{
  "positions": "rope",
  "attn_scale": 0.125,
  "init": "normal",
  "lr_head": 0.00825,
  "doc_mask": false,
  "dataset": "wikipedia_en"
}
MLP neurons of a small language model. Each row is named by its layer, matrix (gate and up: input weights; down: output weights) and neuron, and shows model dimensions 64-319. Each number is 128 + 24 x the weight over its row's rms, rounded and kept within 0 to 255. Numbers have three digits each. A neuron's up and down rows have the sign that makes its largest values positive.
After each neuron's rows, "fires in" lists the words (lower case) most often at its 100 highest values on Wikipedia text that the model never trained on.

L5.gate486:146120075132138112182170124174098128120135101091125059070137172156153131120153132099138131146099101102149110119170124150127112159129103126113163158174124186145123171095165118115128090129119133108133113126143118085123130136132151132088111159132150096128152134119132094154120134161135148125127098145112157120161074119165146119095131118130120139113133121133118085109148128178071104151145146133181120129191142094143149147132133133144101126109116126098157101075170176115133133140104165133124112142126122170098134137184122066141099159121111121112139125105126122151114117174133114132195140123101137115122130144151116084119168154130106141123128120077126163134136156136160118146099125139119148106113106139158141130138140120119126115140152096156143133107182150101156094118139120
L5.up486:124122115149075103072154143119088176151108103138113126115144105142140116089128129133135102130162119096117156125148137169121074128170159141136172144115141142139158113136089101142131128137092084139128092133079080135127138172167125136104067114158108154139158119132144081106136106148106153183096138136105147121163092131113145113141128160107148088124120126091132119142151154104140054113118105111145126157133105092096121136128108130115154143114103153130166149111087154160111180130123145128125117101137114126116128139122100106134120150122145110143132115106083132101129117097160119111116096133113138134111106105130125105077132117082126136156141122127137166154115112100104153185117118110113121148151138083136097124121124175145151154142112123171121100107186127111126143121151092
L5.down486:106051112119151121125155144155099158145134124137161128146167150157137145116137154116167094182162088124122147128166102108106107146142113130120214122143172085122080110078120103070141084098155112125122147120111095106134127147155116149110099124124090124141097103151123143124153089136132126147138073131104136104125117130130155147146110119115121120110110090126115171101084145129139103081143136094106134171113071117142121148146140123132162086114102124183127115157134133115176108146097127115157156091122142121148143132187128129161135131125146119131120153125114123114083098132170061139128122123121146138139105152148067114127162158121145123154131153128135111148139132105166155140133128116145136134107129091147098132113143109112155132120118122154117127102136152124123111171130144
fires in: "is", "has", "have", "are"

L6.gate24:136146117137137131155131118094123063134099125115091106115126166118184178121087115116151115130104157133139157143093123146129114153117128129123124119124122050120119091136122102099129127127153096133149103127176165077140164126151104158106103128156172133117133110130093118133144137098105118127091143129109127147124159107141119143180096144131132117129146109120121138146130108168146076139133143095165157094171087176137108074109099125147181143133108143169130138128098101145136132088193108095126126155077123123075156121085158165127122123142139101151117120096160129092110122115116145124094104137115092134125098126122097148172125167166105111148137135117141150116106168145103104147112108132120117130129120119124125091156110113104136105086112116131053124155131071137089125126122164
L6.up24:106137113115164143168131155119124135122160106140106121088099104103126115173146122110139119097182129127136115138121091145116144136161153112184141135151154110104165098123131104113125133151131118090133090134136142109071102132118145105152107165128101114125107149128156139169107116167117117106109143145145098122131147119072119111168116125172117125130130110158139128137123102122094126126149102151141098128144121109138188096098131118171099156100152165106152166119148119172128167136168113136110122147090122151168116155090152152168109157125146093143142165167113094142143092112140140163135130138140105147087150110100123121139120153172077129131107124139152149089100135089135154141115129097142120114122133099155094123121107126111117096158132119122131157172130142138183138145150177
L6.down24:117077129090106182144145118160106086169129140070174123127087149177158131114083129125086084132164115106120129146114081138120141120135094123169100145128153120137157181163130166113115139167104141146129122144112132081127131092105141162135116166084110131111150149097132173168102122132126161137122125157145140129166160116114081110134139142137154161164131116127169121108146160097080117127100170135148112155144122130109104121057124106112129103108155112128146099138120100164050139128126105134153089119164149129105106113125107132128141143150107163152143142116148103106124107172125136099140120137138095124155122109129160142148129154101086125130137096063131109094129139125131142100142101095155091116144131154178116113164106132120143129111169159142134104091083095125156132138130135
fires in: "for", "satellites"

L12.gate277:128110097108142130139071111155114121120161136131098110086097118140124155158101109180137080093087073149134164158135146111139088163122155108056092113115100138142111135094135128120174149155101174125184087116116123093118120124134144124146111097133108128122084159083157115105072153147158151112132104150163124106139143101121116150122148104101135155095146147144138110135113119150110107134131106116124146130156132136095123148127137087149144103106126135149119101091094079130086181121121073102161134134111090163155124162101101093128106178142146115168074114103175177144139153128132131124088128124115094097115151126148119129179107098119133137138152125160116084146125144117084091117122147139131120155115139112139159121135121136165121104126126128188177123111175120146193098119147108
L12.up277:110136091124119137114110148149087143142148133124127120156136156100133112154149116091108136084147134125117081111115090111042170119099092125123144146083133127116133135152120139124170147140145152129141119123151141090170197135129149093125127072129140146112132103126087153137138124081110182078155122131139120125113124132109145137079110095136147129126130180140110095173151113148120154105091151077087135105141155114124142128095131128153143162132086121163120136107144099151112051144120139163110121166100104148136107161117100166126087100125065131156131142146133169118142169108139131145116079124124101103151152082117137100103117066129163133139150118086114083132131177105139088138126081111110105140144102123126118150138138152157141154156129091132122123141127117113128129110180093
L12.down277:153171123142145164093159123133123114108109110105129148141116098091103138137093099147146132129121156132146129087135103107142151133100108129109100148112145143113113136132150146107145103170117102097124158109157116129124107110115140161121159076123107131175205116142157132118117138141110124132131121092122119103143120163125110150157096165131111099086141150150110163126109100136130143094128152091144140140125127127143144139127104082155119140149153127144146117108141093162110115167155112167114162134112133125143125124134112130140181170158137120128110147119124140111131095132147136165136119128140118140194136159142156100150149112179125137116138071156136098118120105149129083116138126167161140127116133149161126088086083123148154097149136129146101126154146122129103070127095142
fires in: "a", "the", "signed", "an"

L6.gate517:166163125100114090168133141180161090092154132094119133115167138170161134128094090143072097166099102125116134111146112122113124095110171172149184133137092102183130089136100143142062104122091110126117136118154130078112120165132132152102159129148128079113101103098104090097130148140140139154111105132122143125137127159100098203132119160101123171164134090149102149132094096148155106152142099136147144138140120119104104115117138135118100130141154116136152161143104129090105107119149124147095125151115145111138102110113130144116109141110129123102159131111158138094173077145141121123135134137129163131106141119126099091127125133163131152113144140132096094152135140135135155149137078125147127167121115105094108137113098141127146137150104121154139119167128065148131091104133156
L6.up517:162174121123080094132151130142125094139167142115119135091156086180153113120107179124089107137123131097147144154165139109176133111113111150095171139128131093125109122172152102127115124146128137087096092139153154125116120142110112089090133132187112139145102125098142099128109106147128107121126088145151154128082089100073108166126149142168120136121150131148090151120169105152108127148145109118109101125142135102139170137103107104081077093131127154095128163155136164158165121115164114127134128125153141091115109142068131143161107114155107149123154161116077125122167157126118121156147109119102109078130115126137135101157148150161129107113099139137146142150120143076129139127139099150129110129094113148147132110165107085075147116098135132138110128138102074128143092133160142
L6.down517:134132098131148102105121124152137093117147108127121117149174110190107134155142152118157119121148123139133117088099080136131199143129123131181157130127136119209138088107106100170116105173129115096145091138140132079144145122127130136057122110146129133117091112166097093131126169110146116148155105151158104123101149130134067149116129104115124116152169140156136142136127092068123119143116091138157117149120164150137128075133102101080140121196160137127110138139106096127125121118130140110125132089162112139157116096108117131133121132152146147130100100124125107106172108107135100131118099162163129090103166145108091092136150108140137126104121101112121094126127150110133148126111129076106093138132110161141147120151143105083157113107103162139094089135088093147139122119138109
fires in: "for", "during", "through", "into", "started", "throughout"

L8.gate250:105161137111118163100127099137124150121159136135123119093162152114138127126129086183158132137086101056126102112169136160134145120125129152121136152123126124139113151116104120143177114152088108130108131151137094071130149131123157150128135110135154103096150131112089102114132148115113149110149124094137108139083115107116119121114161103105111144126083153131143114194133114157140136072089108130081132123160084086118142121150135095114145119165165118146153133107151143181119116143129094133082096150133134147151132148087125134111102141141105143078122101143172139147139137117119096117107158160163118129126114071124141131116121080110109158167134130132108120193153147105082126130148119153100131120137129099088088124134130139138160123109148111100093135130142139107160132175129117
L8.up250:154157134129134123118134170136121121134129144105063109142148128155134177078124127153154146125116134073104108138150086146127103118126140146182086146120133151129107135055111154130113123097142155196113095128162068101120139094146129119130142158146078100198171145128133123122101136097106154123129138135159137107124081148098126146145121162119152138146154140137097142130127136163134116111145091149175112140115105106200154114126158148128085124136154152092114116157159146120178130148130136148116099132132153165157165128106164144141123146137113115104131142110170093143100121131165152129134121138147117125104113140150111134151162136141122099139098152091109133126133144127134095166142111148157142161119130127143126128155088147149146126124093096148110161102097127117117133098125149
L8.down250:165139153139164080117119130141116155133128112122146117119118118130049098123092132166135129113093149075077161169136122125144141137102112121142117129134152147131129172115144132108120103112123113110098126133115131084139129139147129100114158139116085080171143141067112134100108109154132142128166151106121112123164078173143132123158150149117094121156135169165119117150086133141156141111083126139126107134151156129160110124099152114178152120100127127126112132169127108154130116102094134099108115154173132165127123147059183146117140150132147143137109153086161107175111061140156151117152145128122135147084114125140099122123137095158108084158134189169149130148182147098100116144121114143153181155150168106139171099153090129100132153112120102128114151090126155147150164147119097
fires in: "life", "science", "long", "space", "research"

L6.gate306:106101133123097114137148098112138115165150127117111106111133139135126128101151108087118149170116116097159099142196134133121124146157136142147144139135182113129109115114153156142100126125135152154080072104149099099118150085142096134120102140116144125144188154117087154077149112152152130131130131128110156112120121087125069136157131088133122172164079114127094111091125123129120076122153084114123120116118127142142146146132120173147142133127123142100101129102125104126140091151109160147128109128155128140119139118143141104101126132089141069112108132100104096094113182083156146116091129132130145103083061096127093119125127124129123162134114104130117179151135164114109126122129146090101114161102092138150167140129152120147177155109108140126100137133145149133113136115158129
L6.up306:078111123139131103136108107163135120160146156122094121096121151106170123150116131134141123174120103102119145121107143126121107122165140114109121102117132126126127122103107134092121085116129106080120098128104127105137155132111134125071172100133106151118150173137132127155149111119167107131140133139173155116145125144122164146154124135156102139147103154113106088093155149141119148144129145138171154115184128126138158112115102110185145115091093124099148135145143180103146179125131106145118113111108088148110095143155162124152143142119153145088117128101147134138156149123165060171171163150175089156081132134126097136111144100135132128137151192129112141109130151118151124111177171117110166110151148139140099111142131160114159134138155085113100072139121168113158109149085088
L6.down306:118067157128131104141112157140171124132112143149089134086147160122116131109138142127123128112110075144124143129124101134113116134150174132113126111143110125123119128134104117137130140114190133093138128127113137090151152107152135138152148164094118106149127141151110147156108087110150125104143110157137142114139125115138079167139125147149079135148087084148113103086150124128145087118137121146162129154146105108176163152102115131131137142046141130125109161134147139157133162124108113138133148112113110141146129129149133149100115095085131135130128100094126100149120116151153054134139131086100122129074106119138150127091130164111162105125105178119123102131145130104120129092158115149146125139136150100152126103100136134101195092119127130143073089114103109107115156114085137
fires in: "is", "has", "are", "have", "can"

L12.gate846:138127127134160106093161099133111140144123127138131090113115127124152112107161106114140067143108113103136115135103122135082141117120123123122126126116094094150148161116165104163101142120087129148124134110106122134109122116131141153137138123161147132134134117110118156078129093061133164074132068178110121122137143178159116115160149149149142120117120123133124158139093149148116119103086082162107140120130112141127052119184159166120138085112102092125174091130173133133088117125103090196096122139106133116123135137132152090140153157128164155137121120130109122107154136138077135185094191127114118111094137127136150121124099122098126114130103154127117140122114149120155150122127148110110151176148163124089114164124130156115158083097132134158159127102139119123101156116147156
L12.up846:154156125123098122147127113123106127138121093137095104121147150088112121151144131115150143145112101115139145134118108145128135132106121116128137168109110099131096173112171120124149131136086169177140106110123077101156130114118115101097081141123125092097071127130153129099116165133113147129112130150114129124179125102124072106146085147095130167154093110137149147149135157110171090120124136143144160109143129173149106065135136147128137154153073174118140093135163135093072127192134077118158100118180137140111152121144164131126101119104114111151168100127106110154159109116130147141105102101127158128126143138153104105093146152137154152151119105128140073175156144136122113156123138123125122102130112153114111138112075130141107128141131121089129093142129153103149144149110133
L12.down846:135125099166105137155118150110108091124130079122096152145130126102094127090176103139125101135080161112111139132127123105166153112133099151134063139138103143137133124139145150147126142092136139152141108150118149119130134141129120116121149157133166145112122111127097146121166138110113118153132098145136150127165145173150175102128119158145129158172088087134164138115152154102140105132136123151109192150126091153109141151122123077127166105137127163119145120153160139153114160125094151143101106112123137118092102095158135120166115098121097079132148128113130110140182122107156145173111130144106131143146137144154065120147131116138124095130107123076130154145113152123119098117154135150141119160103158103124129127144164137173147135052163137121135100128124158106129152150107140
fires in: "on", "up", "along", "over", "above", "below"

L8.gate576:147121100097108151185115142149121138118135080156121096142157114156133156128104124127171099112099138129131133098113137104143146144173124131170075121096108070065138121159169099112145163109136183101162168078139157123145124110111137144142151142178106139124134187137131119093118098119120119094074108144121102141114089121072120101123114081119149150151140073146166117153090128145167093123128136133139156104170120126137114138105102139173165129112134121126173136148109137142099159095161124131134104149096126125135165169137124143129122150133126143167112133080154098157157169125119153164136124158142135142125141171144110128080144153133196168145113091122137094135186144131094139120150115126130142136114108093097138097134128162108136127138087149137101112095103112162091133141098135
L8.up576:167116129100135119092108143085134113132130079122088086151129171111126165110114106161102116105170125097130109115145125143147147108140146164156141125107071153110096114154150135144147141116127139141120085128168161136149113121099127169126170138143085097188128113119123093115153155107135101091129126125160086113157121104170134139120154103089166137105126136137102113143158140140112113115146123133094143130136165139121083133133092101118122112124175148107119166106157153131109125084122174102099111164112122099145119128125131148126104090156141115137140106137148114138099108178135104102086104127154122129123081072068161125132136138175122106103119160151159136114110129110106147168126165140147071103126170131120119138140120171125121127146120124096104107144121134121141131140134106
L8.down576:183135134123110124174172158127150153146104114113101119167155136166132140140144122155107116129122134117128113124146097134163094133192115125181150125176115146125111142149145126103138121132120123070123116123156124110132145111128139108123140134151116107137123138119099112153130082130125082121099145113126117153123128089171116138109118107103144127109126129119125149106160143093100093135132141150148128088167118156185138141119111154157110083137118120111116137121157175120122167105112156151109132167119115162109114099108097109169087128151107116177128147113128106146119110157133086113129103107146109127159135145081117162119175120158123100122135125141090107083102139088140159103152148155142100053145122141134132123132124132124139125139153161153105122123137116108127152156118100
fires in: "for"

L7.gate850:153118133114156149116149117161128141104080102122169134125172129126146139147075064140137097124155124129126105145101108133120122142094129149124124106127114128111122117160098124133124148115109128118117120101133137118151135119131123111109117128096131158139124136073095153116128165134139154159157105107153097083174157111162168159138084150106124122139164114084088116133151176109086104103130113131122132101140108123124127089145130116116143136123169122106139109136161153104140119121101137148154092105123119136082166099148140164104111123093142112132122072125121165108101094123108100159111085131109105104124115100141154147209129129189136119158174124136137149128146125137166124140187105151103138147133139101162189105138120162130086104125126104155088130118103092130108137155144113
L7.up850:152127061114177143106108131111159113098122099125122125118155133127155155131130111109144155156142146104146088154176104163103145134134155134114084114159122091095127102155138117151109109111132101115159101113153185157120140131190125127145127142099137167127072075116122102124123132146127138126147116150102144102149187127163140103124121158115135158141115138140154119118126139158174112117126145104168118101138126120117083138137130148155151179115118100145133137104156122109116130153111131117130164099124109115062137104106148111123109137155149104144122140139098096087152141152122089169088099108124088140098105143174103158138117099127120129141098100123123124126140170132140166134131120149143114139160093154150122131167129143126143132144141112126091125141139112170108122128138126
L7.down850:117178129147122093097135127098135185141089140139141106103148135139131125138130139098128170149120101137108127147105129100121117128119115125161087082090119149079130124181158112161155133135134099102131160143115125155150140105119078119133123160072094164147104128142155106134175081161110121134125101126136139153151138121103135101108149109128131121144112111116165126144094149146141141083119105149119106147115114098167110111126095128132125153177071109137148105132122085058172088136150100116158141101128118140134100110089169096103095196131112123129156113145118126097171072081128134102116128138148138124163130123150114147108149165110124085120154163177147120147107182093129107117051101092122173162125181111109097095127179197128129152142128130148109128121151137127097134117151166
fires in: "record", "scored", "records", "recorded", "charts", "average"

L2.gate673:099094136136097168164139099136144143143136088126105090120130082112146186104162123112132117154132139099104118149140121125155158118111126108122114117090141120145117124090149147149106120140093124132149113111105188113129155090113113098123146127092110150136128144142132131136122113154159139096125069161153122143154157072133139158125123109118139103151143107132125144145138139161149084087152078151143134096144112089134129150122117143148148126133105154082157110113132096151148101127069117141126158138118129141097100133122180110164094126088108124117182160118113135112140133162086130122160104095112158159103136118118148109101153143088137139137141123174101136135154112119140116142105092118118166153117135124103088089109138126136106129142135123123144095118154116086130107115120130
L2.up673:156117150152107140123138103095106116121150148122124132088134135128109128132117125137165159128159142127117101168116141128121139084100126137116132119131188104145125183134162110111071106107101089156119107169101114136147185066110100134121112074150136112152108175143082107130089117135121086148117084174131158088131159119140160178138114113115122157123126132149165116174121126133127103112138138177134151115124120109149141104100127146138099105133132097138096146131119122095119137114114115132152144157151121150076078119132149190141122124116148123121111158131127093173124129126118107111121163125131178168122150134155129107127161096110132109117116133141151168102145116166129100103127118129120120116107142116093151176109103115141139109210139097092134100084129086091159132123122139
L2.down673:118084135116145123131141115089136110110141142153145112116102086123135121161125119099119092098122135120124152140109129163119124139127142129137143119133139177128146083128127157128106154115118158140130100148125142116136098156089091142066191148110095159183093153188137170115112119150144130115135133127151138095140145140136133137119092149121125097110155117137069154135117134139146096118112093175123168159109132147126122092097141133123130155178114112134106114132117148135114151125130162109134167095107135089134165091117097092143098135165107171165116149117117139116137153141141120136116137124157142129104131141163062144132109135085146146093150188133102151088144151094118128148113105097165104110125144153097089109154105129138091083139122153131116103171113113143142160081130158
fires in: "following", "of", "part", "replacing", "palatasi"

L4.gate714:124147107122119119143141128105100060080107090120134092170105152141121111147139117148107082148099152125114134169091113156154146117092142151135106113142115120109106128131117143122141122105151119129154120136171135132098136117156174097119151144151091150128108140109092121109116117146126054068094114149139086153084116148109142135154100144119190147106144097111140146155124138185128127121166085133128141131155107139152116137109084102138134110129095109133137131142143160120076127149157122113186134163097117073129138144146105148124124124111149153153088123108127151134146131090115102112119144102186139127109140096119124121139147167189147127112134126139166141153121143143155127080131153149150128179162145115133149085108146129108128159107109130170111101113095107118140117073146149
L4.up714:143147126156110142182077123113116177097164089123130130125122128157132069148144076114125105148119135149112097156137169109149141094123145138134105125129130164113113104125099109141140139152133106102141098103143169130111158126092115100124073119158097168091149104112097142079093099190153115135144099181143186129122138165125111168120092113101138141135148126123117137093156125130100097123148135175144126148116160181108137141110156128114109105119138112143106137106115131124097162166152177105184153119144099114170117098104136148123090140117154115096141135110164114133151108136160107138108093114157136146125164166130140128093164160139126144137112152131155151134101137108153154130121140164121156124110154135115171098118169137116112127118099108162095130101121072112171191120101135
L4.down714:143137103153134169146083123145164126120147113112109134156103132153117103090127129077129128148132106152121151154094117121109124159121165135165122163125158141137133148122120085119125162123143071104113137133099106068141122112173107101133113143200093123084133147128157096150110164161134135127127122136134164146131164127144119127095098112137099124156140130125132144119174154084123089145106103100119141113136129115142119137117119118112152132145140143142139140085129115146128162083102154118143090124102092176147115155117117102154079147133134106130176145120155139110130121134139127127110127120130143118117148102098118143099145099158089107108143125170136138075170112152167161158109124115157080129139148168103152124108160126126131151169127160145152097103085141138099148118109120
fires in: "for", "did", "does", "sledgehammer", "schedule"

L14.gate567:212091125174131170163088172138145132104101127107114137157115135116097169112118097154135099133156160146131137136120131100126115105094153153114158126166128108113139146103149153109132122181136124131140135086125123096183099103107113108178158125124170154132095144102134164139107139132133131159113191131123119136126125129088133154110138139100134136110126111123088105079141137149113116112120150149130113124107113172150133164107134128123154149092121110109109085146133131089096145151128103152108149155115116139121104098135114155144094150138112109164113126133134115122142126089163138133142162152143103135090158127116108119143111177128153117160103086148132119122135124114104117085112126137132151156122133160161119112132067150119132127114133106127135147138162134167122139102115124
L14.up567:104103100103117148107141110150127103115126140117078120107145106131131093115108122100118135171147131098139135098084097129121128146123128069123126145094091135112089130141108128151146118112196145125124099175087188114119128114119122125145125123132111140101136114099143095101106158139123106136126137095124097128123113091127144180154135143143140132116122171086108116110125119117126124157152140089159113120155144087091159116127097122171120095130139111125093121101103143114140159130107094122165118138144134073151136144164081144132122118129120144119156116136126132104133147125137178128133112135114122122116146158118150111110093128156115117156130140118167146142136120134193117137125125145115133125127114137129116080124123154151119087111121135177119135151122099095167100170139113
L14.down567:112122119106152133139134066118133124122156116121108138077107175113122181106106124140111152139150087110155142116120099153131125128108133133143148106143086145127191141155165148138142147149131109149149087107143133127183131122116119098126133130114136114157100111132146113111154119104130158139127115121123141150108132141075153135136120114128144094114125148144142116117172143156136160153144108140156107109134151116100151125124119114160117155115130094101130132091129126041119134134119091127172110172114153171103124141195150097116131175104099144087107110126122103101149094145158168129145111124163117106163122173091121127143113142143126135182164150163190138129151179107129110078128138170154129124134118144164111136122074137103138117109152157144140103110116121116150146117119062
fires in: "a", "the"

L8.gate826:084095085139125123137128163169152174096083107134106157138135138133111152123116084127142148177114133154133129115118152131163085097167124127108144091086156078151116091158132125122111145160157117133153156103118113129094126162121136119117132147134126116099114139150140123131086134166137136135143138073162117124132102136129112157150138130100130089101143111147106157165159139172142152132115142146154145158126137152158140089068122152089186130148122139135102107068131145127106131139115110171157154134173110114158115097139123155141085064108130177100108133146122165141120128096112118084126127107145154146122099083098134180148190125146103134103122113131179142118141085143141144131114157163140112125199115155138110143132133120121135099093147095126108170140119123158146114130126126
L8.up826:109146126182114123148138131125125142099141118109139120119150083145098162158164095143118114121132150122153127114145125171111147137140131080171148123109093131093146150105158127155109117129119163140139132079151137152107125144127111121160105130137125160154130131149164099118121153130123150149150117133142098148133117131123094136113134124115151109129117154090183141124134099167120085129138103149142165108118121130085175183163109126049171106107103157112128131134168184075130161132139141090142125080108103089141173155133117160102148151118078138144156124113136097130157165086145073131132125120147132145123141072173105127120121110094104121104116125133116108156089142121113133125163152114160136106138147150112154129113122137145150137136111121133145159101120122130080118095157113
L8.down826:121124122175115115125126188102100134156146152096159107137136140183113145115122131099147139122104137147115139138143128105103109173184102131124128117079109121143165116110126120162103128113119121099173128143108126113137104117173148112127121130129171138139101141149124151100096099157116160141125143141107102149095135167130109114149164108108124136149113158094139108098102109153130141157120129102111111143158132118106132166172141126133108105137077136126145128151096148089140115172083167119120146158152121105086106111086115166134162123151141155099090125144132072167135106078167080134126128128108102122070132163157145203128160138122121138143119162155142145132162094113149177101130157105153093082131177117132159168142110172096141155105088122149120162108140133124126112125125135
fires in: "this", "1", "that", "a"

L5.gate431:119136157109116167120075118134107114122109109102124135169151112094179172089150103121124098108100129103116118096122129155142145127153148118123122136150088120145104105124185125107124126133084141149141101188130061119130154121085120122163173139149141104133134105151093154099120117129137151147158091087165168114164151109129124138162104111109055109091131089134109133142116143134133120122138177139119110130131142128179106140123113149099102092139138131097147116109142141165124128139090075137138109094104130141151150151093140140149114110162110185170172137123097153146124131123119126127113143147099097107076122169142095136144140127105109148152157117117115185161126137138122108144133108101133137102114171177114099160126117104139115129140136064155104098134120131163075167168128104
L5.up431:138143140120117161141132156127163146093127108118133074142150123075131103126161097140113084124077141080123157131109114122110107163108122141116112154102106111147089172099119114136111130171095114129115111133155091098108130121143094110114175126076105124099109118115158176135133107140057149074115085128123134157171131108118124139102132109130147153152129125151100151121142081110132132144110149137153138119125124095099118148078135161089142129125098104068130068164113145105153140184131117093108129125114136125134103126125158128146101163136081136154137126119136169115164079121156073145140117146118137139114116121139153158122119131100087137120128108116128095145169162186141125109131136093123140160129124128159158166099106145151110114134155104121106125148133120103113177117122103
L5.down431:086116096120129154119101139152165152138152107167137148201115128098119089074167120187168127123108117109101146126131092110130128132127098113115116116112124085172142148138152146096111139172120133132114101173159059095124095116122139107129166107063129137179096109168093165136153145137136132079163068146119109109167127122118167154113131127114139157180127101163105143166099175155136133120166109124163151138130097154142112144108151155124129129170097101090134126113136119125134138156125132149128145120141170132097131130110138169147127175177173165144125119151161146081156123139136124114119161107152104111129130141146122123142126151162152135137102146086108119142182098118122162125110176115109095114134131165122124102103133148124122140134147110129152126170120132113094161139120144
fires in: "of", "between", "below", "above", "throughout"

L7.gate448:107163112144098117138126133124139168131142129152143133148106109115111114071158144104151117154122109108136112153125126112141085124117117081150162131157159153148144104118111119142110145157138126101129123105058116117122126079100070107122097091141133121175151139105117131127157145165145147157179138089152080122154167118134160139110131130142081106085164105119118161122090086140157113108123127120127149113165102148167125115130132096119119152131139125116116114112118129154162114111091151120113156108115147177149155100134110149113141091120122156130118107152154125131120092132151070154085114120110123123089111105138147112127118094098144141166117124142154117110105149134139126149134152186140124118101134146166072147160125166112105101139092092166102130131129092159144076143125085
L7.up448:132114121115111137144123139109156150159145116119108104101097099144088144126149119069162107127086186142101155147128154132125099130126112075115127089154096169109101192107112124125133143155114143141110094128103148100122131146134132097146107142141131106087143141183111116164149182127172118123163130111102106118107062151107164189134181127121116149080119112152168155159093146174119140122124118142158075135124097114129159143122115123123154104118168132141131109172129132089134143120149162101135148199145116156125117097120160110108176120140131103125145113118131113156125121103105123163132115108125154117139105171099148135135096145120090122093122093118128104109137148160125154133111142186104147130125129135135063135087149104088112114145153117130134130098161145154166106113137151
L7.down448:122126142163146141151123161107151135153155139136145118114129086143112122142119156103134168084098157158112130099188093087132116110164084100103115103129101102135135141088148132137123163153108125135102143121144194086125139150126149138108140115168150127105118130176089147107132188178107128111153151106102115120099115142096101141142165105144081157135116146169157164137150112147098117134137139141139127139101102136122166138124143118111160141119143103102190121108136147119123122104139100141124094170169097141094116125144096119115190104128144100122138165141093131125108119156116127101111088129131122149145092129104127155161104111141143120106094173117113088162088087131112147136121159140146089146124159122131161180108114130156138159129128113139176095150136130136092151146113113
fires in: "this", "one", "each", "that", "it", "and"

L9.gate40:125118165121123107139104099140132126169122135123132111171123117102124144135138118146143140118134151142132181112150139118146120147135111132152126123146133133162124114147169143147100156145142129136120115094092146114136122116108132114174104145136122113152113114137149089139095160112178120079139082133099127131106154083139125129066078088144175100120148102149139139165136145154109138145115070141131115159146127138131126143141138152106120114139173105130132199104118164112155152141129131122127126100141134147132137185134090147139110103150130098145137151102155165092127116134112136108134157165154143081096091137127127188139152146117143169111118115149108110153139128127119133127043080115104135140114160134109125099141161157176193178103103094110134133082112103098187110101092122
L9.up40:113155107149118158147126137144131117120110132131158144149145171115138096141149132116146085144090102122143117138110161080112157109118143093121133114102132119164105110136113155131098176147168109094122155129135146115156159121100110077100182058084109119165098114179131139087117106143158129117092087150117190196121133082117125123139127149144106117138121130112103142141114187126129164111165155116112152114151120106111133132075128136112134120133142115133105125127079109149119163121159134108099112115127121121089174096150142125127133121163120131157088156134122158103117129130115116094170079135124128095148136106109105124139164108102160120147116137095119142130070156117155175130121110152141142088152110138145122153159087148125098118141135126136090137111097105156130120143152083
L9.down40:119149123090139115120149130142115125138150156160123133174131134103125069116116108176136129102127113123135155144124085103151128093105164109123096120156104143128172143138120087154121151110176152127185167110123131122122155149083138075125136119127144118138063164069143150142146116078123118100104116139112151096133146106137127136156109112113102124126153114098139160159146139150129154138144155144081124096154131172132117153110122095143135127192111135147130100109088129165111146114126141118099084100133111134075182121079115129121078140175114141143110134119132164109103130117132139148138111094156098106126146161111092158100122132131167085123137120133119165086088172081110167137124138116106118143117156150096141143076146175094115120134160119097132091141060107137108152124131129
fires in: "out", "part", "for", "of"

L6.gate577:106134142077115128161145114174128112166144124075134128119119135085138150127126093119120182114104109146087127120114114117082061148138122113129092152116110126117097118126131133155130105080144117168136147146130153137118135128139148131090144113143113137147147165091154137141104152157148174113108172111140136132115153107132181107138106125155162118124141143162149127100121092121145144167122112151123106155142094141172120106134102127080140161100102069109132125168149152102140118137136160110132093127123160106087143166153130107101134089138109127139100142122103163107117145098132119155143133071105107131099124068130147117141128106150110126117127147168107122118139066148137125088168124130116134148136105159163107150142135135099118097130104065100151176160099143147125137128131159
L6.up577:150151092128156175113113106112137113136103101150131137167149102176153131130160140135154135141163117112100153093131141177109110123171124156086101128078116137131143093113135078127121157171138107133083111130152127115108127147107116132123144143108113106141130144111112118092135150130109138102143126128124085183100161110079107116127138134112112148131115146146134138136078096148141085144097140115110127132157170142116107076079150133063122103094097135147127147111118127122124117132144117103128139117126080111139142124137158195054138122111130167129154115133145106096107131086142125123110077130137146151101114101136163124142125134086087113148122099151146158142105135162121137127089149102177128145157190136155132166133128100104142132094107173107148115131155120084156139150162101
L6.down577:152157133156180138099118120103131117138115117150135111129132132148106156111131116127135145142132154150113155089121147131119086115103135108070111116115160092127121138138125084141113148155118115164124112136111138111108114132126120153172142128113144055119096125169153123130164167150122133091101111123117106150138157133119152122142129109134130112124112152107131165120172108115119077129135157110076105130118101088160111115119169146145102115117137128157172119152154169129133115142159135088126087105110127136142112103107162163086168094110167131121107139115095083105114126134149110132138105099159115129155082146150113132140128111074105112117117102104136164126123101136161153146117090141173147118149146143152135119168123131121139175134129082098091115146107127120110144150152100
fires in: "that", "those", "this", "such"